Weights of a small transformer language model.
Size: width 256, 2 heads of 128, MLP 1024 SwiGLU, 16.8M parameters.
Architecture: rotary positions, untied embeddings.
Training: a variant of Muon for these matrices, 786M tokens.
MLP neurons of a small language model. Each row is named by its layer, matrix (down: output weights) and neuron, and shows model dimensions 48-239. Each number is 500 + 40 x the weight over its row's rms, rounded and kept within 0 to 999. Numbers have three digits each. A neuron's up and down rows have the sign that makes its largest values positive.
Before each neuron's rows, "fires before" lists the tokens most often just after its 100 highest values on Wikipedia text that the model never trained on.

fires before: ". ", ", ", ".", "'"
L10.down907:497461430520509630547496481428586484513553415513510503537428447569459426534483501517475594490547473517497530517508506500507413516567478491477549566426532517472475525438496497457508480493430450641484507568526499474536440512447516484522472535490539541533493446585518463479536533442493492529481551500511534521517505464502456538498449556539547401553523498522503434501510487471536432486495561522519468480547534543518480415538463507448458475436563434506527481479573554460456471502544525464532553552482494504476484415545505551436451483534527487521547515440512550527538575537501516563

fires before: "0 ", " ", "1 ", "4 "
L5.down950:525423522500443544514509501486516415478497527457465495508438469462486486490409512549520458518548567525454450546450539530443517496540545587483514457500512517551542527448477492521558545409498476545557485525527479515452534532488461473475476478448463539525468403502444484457501540558510521493555478498492588476433533495493473449478512511500562469496528500499486474542559549434568511563529541527497502528492516538494526413520560470579499552502551432471518549475535496496464509543428485464515521553509499467537534456516541469465451541570556435401473436528436469503509501469554486487

fires before: "| "
L10.down929:500532471495542547497402466588563490508468483490477512497457455490499507628511526545484573494542501469479494528505519489431517463488486632522456505558418494515469545498538515475561566519469555449526539434443528506486447444492527436498475483517488468402465505431523492504504490526522468492517546509516475436448467497479451484511498483432534457491432525501575514488516479490474525576502510430578471513518435452534488398475513574512506480503518457478504525468462541541534463553415502506469548496545497597532498498505509485431531444514578571517520554494444579425493451525547559489

fires before: "| ", "o"
L10.down277:464552541496521484418444452496474458567502424458507517585489483468456481525507455533436493456510494466501492544529459554543424448513517537532487484469503527412387423551455507477427522486530591602479483475508509484468490424472599529551496408433490442552498509432485575538527526484443544499559607458544479459449500545466505490501543478484496505468557478474448447481492508494584553507505455464539546467465427516496479497478475492528555484572453498446484428483460500543555500528473435532495551514551505526494482466494463449489538487442484542517501486477468486475506567460531511540

fires before: ", ", ". ", ".", "\n", "s"
L10.down816:574515511459447511488490493428547442438472482471481544452505495551479454509464526479517578544498468516493528430515435488485520552488512534541555498544457478499487452527440454499543454553502540544465562500485490479529516473549575516500526482493549468473525517517488498474500385578451542524569473517597493530511574440535558503547575509294523506529453411492497432544423556476441478440412512507433469437549506447503504437534510445479541500511538522501437532465441551493461534516521501543510459525442501492522493518506479463517476522474464482510541556475436468511525485533540479522

fires before: "| ", "|"
L5.down307:539561529485545437508435524457490455571500435467531461458516421514551525486505536481536548512495461531477539525414489508473611455453436527551469547439444513550494475397458469452479447501481542522535495480509494566474420451436441535471432432412471518503570573483524436498466517517477497469476462513523509496393507435503485436459558500538446474538562553521496477565496522501580509544451531451439473466492430519482506544541477505497481488555540464417474506531497544464529504518481547509536494568454514489545519464449467565471447465476501489500478477446448488525520467451488519475

fires before: "| ", "|"
L4.down227:516586454544455496524472532463486484538517541487505558502494534491511516561516442589444485520515488493444520544478496466526559523488482510490487495482484433541518529443486499491497443562503510459435481455485433548499526442455520492512478414467469524444518564519472501430468506457517546418465606557487561502446490546516520534420441506401521488467385483469463526453447551539524593477520502466522485435522415512490532504551538570476520524495488522414521583526502454391499444521467445506504501483469488504510448492550426481503443514533441473426465531500465565396481541471605522499

fires before: "s", ". ", "s ", ", ", ".", ": "
L10.down325:452416578436542484518496496564531486438441564474516554508534464470486495496531490490512556508576507525541472456517466424478472516585528484501507569521581445534434485461586479496460500507525496539536529412583484480402493495539566463517511487560481433470502511573524467522563485550528512478483496468424473504487547555529434550493485465403518560504521494585485540530460415467510546442505467561471527468452438461458505543463449466481470551541554492521496405477497507474481481486468502495519516484517467555537484520482506556495476523442493470469474470461534532541538447467520493503

fires before: " ", "0 ", "0", "1", "1 ", "4"
L5.down651:538455493519463465511527478516519497478486487546486549536421540474443519518526434554477531504477508533529448424543455491546469483463528508495545469434532478516510500447543492490604436458484403573583538515453538490550472566528524476443474474495503520534456545472437481424531500495482529495410436525496463456518552523528492450474537468497524472532514534519535510529596543419570501531463390541472472546479513520495539517467502466472524506463519481543489526490505463470487487519451508575518503539428445546543549543526513517478477484549520505499550482529525482522465452406505549486

fires before: ", ", "(", ". ", "\n", "'", "Ter"
L6.down279:422492473458414451492495462525495474492555471437499472492535513461536513496496544525472550515509505469453546464530490418513482523510496449444512473540376530482508476510530463481406498518448523547494518445499490486470537487551511508562581528483510568515572516519515499446539455467549533497507569530535433503456537545468442502436476504439490560567427458533573483493548513464468499492510524419529528536447522537490516540434457480529491447486462499521514539498498479465467507477556586508533447500561502468526526475479427501508516492497505520547522529413471553474525587442506544568

fires before: "\n\n", "\n", "A"
L10.down977:560486538511433480479508519428528531546451438535504528573495440430520480587537453496515518520505574562502473437530418494502552473490511479434458464486439481468489523517462472490474479501451494488523548556487494494493546498511553562441481546517527463478506493455450540496509549549510461543483553441527494512474546423482446458461609521462495514452501479498482479477436499550600464540546509666452509501514480500480488514458510556520491518471484515483514544524497539508468529551505392498447429493540568501517542535470523540478540565444492496602549463447504490483572478461525522506

fires before: "\n", "\n\n"
L4.down563:455477520503530553542504452513589479468543513523442537497459471481451418488465546515492527493437498542480568523519543515481468528546502475520513509551479539518531525569518477439483522486491585546535501614483584534454477518558509425547546469511486489493511471499455552461517506470527445504539474500486456503496485544523493533490512503309435482509468515576418494522438505533416458497517621511567488454496509561495513514532516472517601484489470491506472580468500540474410484554522461561480407453492491523512480497494532544489416460523524548487543491429505518519524466466486594509

fires before: "\n", "\n\n", "all ", ", ", "all"
L2.down328:463587498462430524517559487562536529507506481524511441468508399446505475558492414466502465578441527458531493474477482507522495451541453501498484505450511592575510542538577442517519513518489514538503527509498537542550585553571495515553517515578461473517544481523500544458505506521525602561434460449500537534486512522576516516567565582438502460478572487424408509524503495536545544514527484513594484505534497479457485414476482460445558549544491481535478474469531492544489557470520515472549571605449455435581519482468434471497517490517501426556535497468511487547493503459525492520

fires before: "\n\n", "\n", "is ", "and "
L3.down546:528478454510488547526527501506483557546460460475536517533538447482434543486490480421517547531455450485519532552543500490529481542557561550560548497554433476564501525480503442465471540475489520513564478523535514515477494492458514518478538498501408488470549565482455585506451478590508497528441525415441516528441508524516486512551529503494441602446505457419493498573498461464571518524569563518464486457457499502404498479495482480431503512539494566497479522510465526490516512567486540519479422561441570534539535466534480544464488577456460502486549465484528481507458451480515502547

fires before: "| ", ".", "% ", ") ", "|", "; "
L3.down77:499530540467486539530534511526480421548453463499541502584472550482512500532548498523457536515490547434440559472448455601491486469487525537524521534431486563485525523510536516541444572540536576501450505498472453528492506485487501555474490512511480576542534511527564550563527490416542493482523517462490501477461440566409505433506494484477456544490381465480489476477488540466522518495540500607497533551428494504550436464464460548507436551418482598516483460454496508503420483477484485456462454552524508452487517568510509418525493520446526509486507537491431483493482443460502520478

fires before: "\n", "\n\n"
L7.down443:528545462434505482541526467534503491479486523613514483461451539499477472555546456545492500467496488474495462556537411517476495565516484486441494555467514536443517481515446510431522467485477547494496518454545587444540567448549531471431549518472501470539490443461483489482464469527539520510516448538422505521473504535486516506467489477507579496488493431481510508435511511547531420490481478477493475519529525486568564458530467430484562431515499498547525466501495498495437471467441567564533486473434568534544478493550451452527465470532537435446436536482533469484523433438528480465

fires before: "\n", "\n\n", "\n  ", "==="
L2.down1000:533547500510483501477504521417410496513523471564428490549561532487470463413482547507471491570505527540464512512509480504611585524464468519617513437573481491506530488524493396402511565452446491563505478508571476546570474414501496513512461481501505489485493440472558523495505527492557534511486531505517492500534494521546445479536521506458465533490524455509509545506498502532397440454541488502555558491521552501473496454483494462500504521440439502523446500481452477478492529483491549529484507556400539516470475564531479521445461574504408482469525516460514526524506469479550590565

fires before: "|", "| "
L3.down941:528494453461469573545426530528463489513512446483455440468468486489525507489485449474534502513563571426512475479481543539539526509463468535525507507525460486596524487395503497457455423486461463516458523490489450474526479431519516492508561481486534575503460578470508497453483605464460441459461508498411490494417542582590485498542491485613491511511516498509456445441481481574421554459503516482461501520546441463472540566590504510463549495544504396442526443478441506435478438494518528518465508516425535474507509500489449482519499492485439441476525464521482545471446565487469439521

fires before: "| ", ": ", "R ", "): "
L3.down936:485510529565450469558437443568569492532479491528495554557537431538448482514534452469479486571423570523480561573491502590469474452575518449460510504543520459513541493507501435539437541472474526563537512513491435550505508462530498557458570497449446529504488530523501408511486436580426500487450538472533518485499504480497554469529455502563474520459558496523518491462544481564549554519542457527530542449518456586396573490488481552462449525548456500544500500554503526460538500613495537514514493478606527503490464428563518500518483484520501540466527490496502505521483512565501545520

fires before: "\n", "Y", "\n\n", "in "
L3.down1006:519507495504472476487531548580479502500481565599484587512529469484482489466472509549530506502436515568497600470505459464411551478528493508513556511500501471471556524454427535474497519481527494506435503512490506437499570488512487571500496510516390561475389515579508479480514464499572522499473510524460552532447538533442512540501530582503496504519506552435496454548557422512581485429515457465480434476400429500464485481450481450546426583522502528472496565477508494499508500525460492554506442558467481525483484510535491473472482546505558531491513477449561475529485513394476540511

fires before: "\n", "\n\n"
L5.down523:412457478495535596536511438485514509441484462477418510446445486484484428493489533511533580491450447486505488546544459503482553570512462458549475527576499472496492483527496454454513467518533544499429481506497550510449505480455484515507531475497444441450582473480468474485503519495539488475506519507412472552487529572539460511530489502508484527526506474520529501493520468566406455473513549537543498506518517538507477501505462462499482454500430494500473541392411488480505523508472524548607427475401511511511448502521549543503541520429490604466520492456510519546434444533462481504

fires before: "\n", "\n\n"
L6.down95:465464518474527534499458484522505456513545455466518485467424487474483446501533540551522529511486413518450514545473489493484518524468440451514557509487492526521550464511524541485463482534488512527557514450517574530417431510582508395518538551545434555520510509495438502532461511496542509517511516475472446544436457529520451525442560478380518502531513477483443430481493597490471494499568521508625525529445384568536508519442491487501540480526451505552494472440498472511472519508540516503533455512513474475513557503541534480471464494474529536467576551413485539543530427430493518536

fires before: "202", "201", "200", "199", "| ", "198"
L2.down776:449517520580525485542448593501498552557485469437494473550466555465474452573543522508520535507514444432468454494442432517540553504499429545535588469507503588549535503462419469463425464484540470469551435425598497505522525410540511440463498464436441467493371517522512452477499584471524522495431509512561401491428471508515545444487554521506463509501519549507458523530510501546486505503521533411448545537536452501543476508491536470536520556462494494543535510509535508506500478476489571486457535492487467462505538450578425429451565559530490493522491517542475531540453524524461481476

fires before: ", ", ". ", " ", "u ", "; ", "\n"
L10.down548:515486438473386521480489563424502537462582478584467517471515462498482528494517533562559593491474534507513594560517452469490467590457447485474534470501512521531498554523427455581530512495486533608557512494475535490409539438486508439534511498525509528487506502445522488449465552546448499466490567508521538505516515474567508511506478496478549530477446494499496534469553480530488496475451469508451534492482452495578499466568544445447471528514513518565558418454563493486480466553538507543536411562544522457489516534496527519514486436563487509467573463493476472556440496456511487573

fires before: ", ", ". ", ".", "-", "/ ", "=="
L7.down550:413512469523466462518477447462541492509475475545456531483475454539460469476557492511531548488588508534453539550533503521487388670520465583483486566556490483490457508530437527495557557455488508574494500430517438452455490394437488510554519493527471451527493516531526553465450515518522463488455466501484474504545529460488496446485520487343464478495442463469507499525583520491446538502462531498507584457477532473441551470461546444513493510456471515517490441426446540522478500452498507551528500500501558449527488471454521466460516460487445536530614527495492544542523499497505524513

fires before: "\n", "\n\n"
L7.down962:504509515537461513491442527503517494476465538482502491554494456454473483524522495542548527457539499401505533530502499515554540454493505469510543411501444516480478520508567591443481476509495549587551510442518554500580505389516460486511539451399465535483471485468453517531525452486462549503511488530486433540490519432525497504428527417467546493521503570465552518441521518521429417535463531431522462530450519504510525476496527464463550493483483490549550486464422468478422455495511529556471511445556586511550539440511512489496513470491579509501506477504488490450471427442503497514

fires before: ", ", ". ", ".", "ful ", "s"
L10.down300:504529488528461519539506512485513507465544551543525428482451442476484434457496536531527593519588420501500476470497414461526466502575455525450567562529460479521432562441429462529545485495523489494451441467439532461465524507504456475539506497497520468476464519561555524490522462516528513482458503547543508536546579521517458515504530494440508543453456505519519471478521484502475483539491434490518501506600498519490480464467523536452519549503460518505529452438481602482453487502510458520542486505548471537496504447512505523426477533472474469441492498461512458553566524502581499435

fires before: "\n", "\n\n"
L5.down852:516486459523487536438524517568523456398513541485463525447454510507481430500528490494474515532481441527545516509432557493475535481546475520466569573494499521482548499485511541490457477497483514553510527582478525513425493550516531446517505456468476520511526489482561518467493564487576498493431443525472476532435466543455533553489534548289488537447554463513504486497489526535420502481529592489602530497477508495549472484502479476498504488510486542499518529547526531502455520538527506557458496402545411458548525535465510516482510489543476506512514504382512501532475526478524563533